Part of a small language model's weights.
Architecture: LayerNorm before each block, learned positions, no biases in attention or MLP, tied embeddings.
MLP neurons of a small language model. Each row is named by its layer, matrix (down: output weights) and neuron, and shows model dimensions 112-239. Each number is 128 + 32 x the weight over its row's rms, rounded and kept within 0 to 255. Numbers have three digits each.
Before each neuron's rows, "fires before" lists the tokens most often just after its 100 highest values on Wikipedia text that the model never trained on. A number after a token or word is its count.

fires before: " " 60, " |" 6, " J" 5, " SCO" 4
L5.down561:112201139095065121090120136088153095139172168136204147112120141057091133135149102136123116089116175161142203168112117096158105152138104134119152136155132118083118108099117138156104108135125137090104198135154117148148061086154078113153063127091186137163116124164096163086135128115125134122167154122139155131069067176145155133113141175153080136107092136216086045177155167067102124099143

fires before: "4" 13, "0" 12, "8" 12, "5" 11, "9" 11
L8.down87:122113171097189136129132119128093137150119117102169134122098089117140098130111171068057098130156136089125120106132180100103105084128125088150141114061096120130067121111218141165124131163128076174121145147141104175072165173126131147128149124094194154163174090172109141142104154131111129176156146095106176154142139147167137058121110145154136173111093055137086108186132133114092110140059

fires before: "s" 51, " a" 7, " been" 6, " located" 4, "ing" 4, "ed" 4
L7.down434:199092095113136109128175121134118116119138153147185133149094035140152144130096145082180139159144129130113095106128072106163108099105114146062105132108087185186123102141093186156143171123148163150116129146146117105123093156163153152079142083159126051106136144139159032129100127144189129093202150139163116109181068119170081154145158129126123157117107087115126083113128107113152170092146

fires before: " " 47, " |" 6, "l" 5
L3.down51:205101136087184120085066118117143158130112088120174155175102109143142120087144165127070155068116121118139135128135098148216156071092113132161097134088130129140148150149129034112092114071140154145123133159125109119112087105065086203093109110097135129113129105187120143138084213100134125108117175167171130133105116124087109153172113142098114140107133096167143132144105147139132119126112

fires before: " " 75, "N" 7
L2.down832:157100150126028124162104136146135129105088163176097071102117140114153122064138127157125168102104168110128114134027081118138155111150129139144123167165170151148104162136126035130120140104140132174121126134074131074154129104117149161134126144143105113176156119110070147089139132112082144111121117118144119035124142163081151089160134119128136121092057149098146132158148160132089122097146

fires before: ")" 33, "|" 12, "-" 9, " " 6
L8.down522:140150169139107148107118105069154125110101088085102107132176148175110109085108116136165154135072087136120139112137073145168149125101090190129144146160122201062164093077085107094129129177125173111095161075121125096126127108132144141077137162184137057125113120150117137116122113105158112139148148189143124126065144091092118113131113106108120129096142132092127130151128151148125169128210

fires before: " |" 48, " (" 12, ";" 8
L8.down253:146179096133111140133084112107128142075167111135094122079119160129106127143136101126111113163100129158145152092082123130158234174099140129093118163119080139097094091155135126117123113075190131073176174133070098135137084146161124153132162188134094062147149151174123140065113113101186170151146083097110107119151137127145122126170048117111137094088067121086143126083151178156143168084144

fires before: " |" 39, " " 16, " —" 6, ";" 5, "'" 4
L8.down688:091136159137132136100121142149113159163162134089125199129078109139151109096136074135132118162180164185121103175121131152107081182146125194140106200150075127101150108055070076160144082131166141105142112111088090149108103130072129145103099096149096106145141141085154121134132129167175113128090079056098157179123214127094155163180120106107141171121069112138111131107135111114110101099007

fires before: " to" 17, " as" 17, " by" 13, " in" 12
L7.down180:148151140135113082159156092075127133134141156136162133120146088125193188108131166137180175145103138050189211140128125122136118072100099161122115113123141099145152077077034108160157112201144156118146101093125117161129148208134152111127169134128128103103139139156143096134146122132140103105129082126163140118100154131135150120125118128185128132081065042102137120078088167105164058132136

fires before: "\n" 92
L7.down899:144173101144103116071158160073118116147187129132097132119067155117190095202153068138190080114093110168144159174101139119106110105139120125148129138128113114091093111116197133133081077170158142152134129192052151153190144142149124141133142126124103169109181164082158162119148128129076170193184113152170110146052111151104103150073111118152119151159161075069163140175128115126108167133137

fires before: " " 79, "," 4
L2.down94:146053092185064117165150116130127132078091146139181107139087113175072125121161163130183160127089172141117141242145058140110151153119113129085136147165140146065104087132078127123117203165109193191096105135109087119119116083119173127094087096113119086100161122160149162118122134163083126134143068167188079122164147122154122173130169091074112135110100117095090127146123127096096125144128

fires before: "0" 21, "1" 18, "2" 13, "3" 12, " |" 8, "4" 7
L7.down881:208102081132100131149137113132106121132145120142147145146116102171110159113145131129158153121162122174108115177130130144118081142139151091045130133113129132075099066120110178084031142112099132170142111145088166183127120162141167105119151123118129122143111129084129169133159097154100104152161078127041094079169160060112089091124136117124121070121068192102093169137062133152166191126092

fires before: "2" 33, "1" 19, "0" 11, "9" 6
L8.down610:135154170160076120105139153185122099120117160183172159181166127101155167146151140043115155135118107048093139176127081162130161164153175134159185145182186130117090071134154166176125108091132112107134089154112104126147157102205154089135102134116081151148097175139092112155137092089099102042154157145052075086136130143142095126126159167138085121122151122188143105090107134084101112110122

fires before: "1" 41, "0" 31, "2" 25
L8.down382:066111146132114163119168127100094139107125158144175092104126053088131136127165121021157072134106164120110155106135114152144135092155123072136151097149114171059113146104142175141080074116168128178153163205139152139125078141119112115118136122201163240115157164131099168147146126182108087111124176135085125161137067170109125088142107180156079079107127120141157140136100137102108137163127

fires before: "s" 55
L2.down455:098099158125132146065136117095105127097130181105142138122121077144147103231117155162141135105151108102124188098162141163085163107095124110143203144196156108145096121127136077103189096080115097144156101128113138166135194116133103116137076167151168122194155151057123132111086141133198137146098140150106167164144133101152137164130135138115145159155184107182125104173197120108066156130111

fires before: "\n" 89
L3.down914:103176135072120142101112191187118104139090086116160104143115108167119129085171143184126140110107132145147133110151133094187160153139135122112106163138101132129092128121208137076111140170119065107126147102105050148107155077168079139150078083101132154095134146087152061113079122159103180101133164210136102143104180088090173106123124132150076167139152136136088151123118111091086120139131

fires before: "\n" 77
L3.down124:118111210109135157062139140112107085127113119119164141111116114139145116158156119098137099128114132160118156097137109123109175144107105072123100123126193105165139140107132152050143099132138049148146179090125159125152133111156247135168094179125120106090105145014119121103083085140155098186116130080173059086121151092108187118122123101131103082074145159123139131129121156127162155135126

fires before: "s" 43, "ed" 6, "ing" 4, "es" 4, "ers" 4
L7.down718:073139097102090129135125144099091136153096054141162148088083145136137156070123098179110121124149114186091140112147135102124147061147121125043121123111125208133129128118107115130137152115100097159140120145109117100234107148099109189083176175162104161175083167126138123097135119158134161127152128133084166181169087126116109154170138143175127119105115121115129093138102071143046128111123

fires before: " by" 25, " in" 20, " on" 9, " to" 8, " as" 6
L7.down327:104111161099159073146173113109166109121173122086062147108087140167119171081121006129157079167091166172118160164132122134118154130088178125097138147129084128176092081110121123093198113160119150043117143133130171124091201104117185097093138135122124104188170059162169130117210122100157145179065170126129131139122167127142095113154105105148087154090141070118101120115115100144087081107180

fires before: "s" 59, "m" 6
L7.down76:128175101090164133123140135080146161169099116109178110145090110133172136107071196087123100149138190179069110147125159126124090073094180129099126099081129122095142069124144125175113171098155084190133125116141158156119024099130098097087177135186170088118084128146092134090110090112167121000137133129120094134129127142148162104124062169159123103069110192035111091125163128167121186068141

fires before: " " 64, "4" 4, " September" 4
L7.down223:122132087165103120085137120103163115108091088072055119099160111160161129134147096132165155122170119141160097085132039095124135113126081179113151135120142128090120153155106099130215145117097127154153109141122213103162122105132131176172120093210135058136067154107175113157111129097097140090137108125126072115167127185135136090109092073174144122115171137152144179111144102138119105102156

fires before: "2" 34, "1" 22, "," 4
L7.down870:116144099083184133170189114153146157146136151056136070114100076097110162077141137113123162089120117169099072137102118096098202149145115106097159061055179148141147157154102110170081102167134135102113068187128121168086098124191142160186137140127084109168065139114093124152112050105140224136137117194083135098112130132075122138168164179112136144180126156116138163093149126139119135136140

fires before: "6" 16, "4" 16, "7" 13, "5" 10, "9" 9, "8" 8
L5.down23:125103141091163165233142160143103148106141177140101153087091078142149098076149113128105099080091158124136116121116113152147134189146080157130126193157102139082161121153127146153079162146130090113126098135132137161134165132090143125149208143135225077129121097105131156200089109124155084113114098084094121147099034158151127137096174084136194151178115136130113079111080134109189147124160

fires before: " " 52, "y" 4
L3.down945:097100128208105159068133147107172152132163137156125114079053160192083093158111097126110166174124134124133143198117138091145154076134133085145176156141158150156153165087158094149150128111075143148104122065092089136115117136109117156090109132143113113134099108090151112132141125170139127131049135179136090127118164151136081167153205131153089153130111109129078145153070086088143121123094

fires before: " |" 37, " of" 9, "(" 5, "ing" 4, ";" 4
L8.down849:151094154165118114147093069121123133115141154163192105160156155126078163076155124138115147133156092112126126131120096157148128139187156147125147137192111123107142107154207164130134152168135176169138096145190039112160131140142162143096123125133147124123147196138118118096043134055134127135157170143186080129111108038134083122190156136153127110150123167041087090092157155111110101143078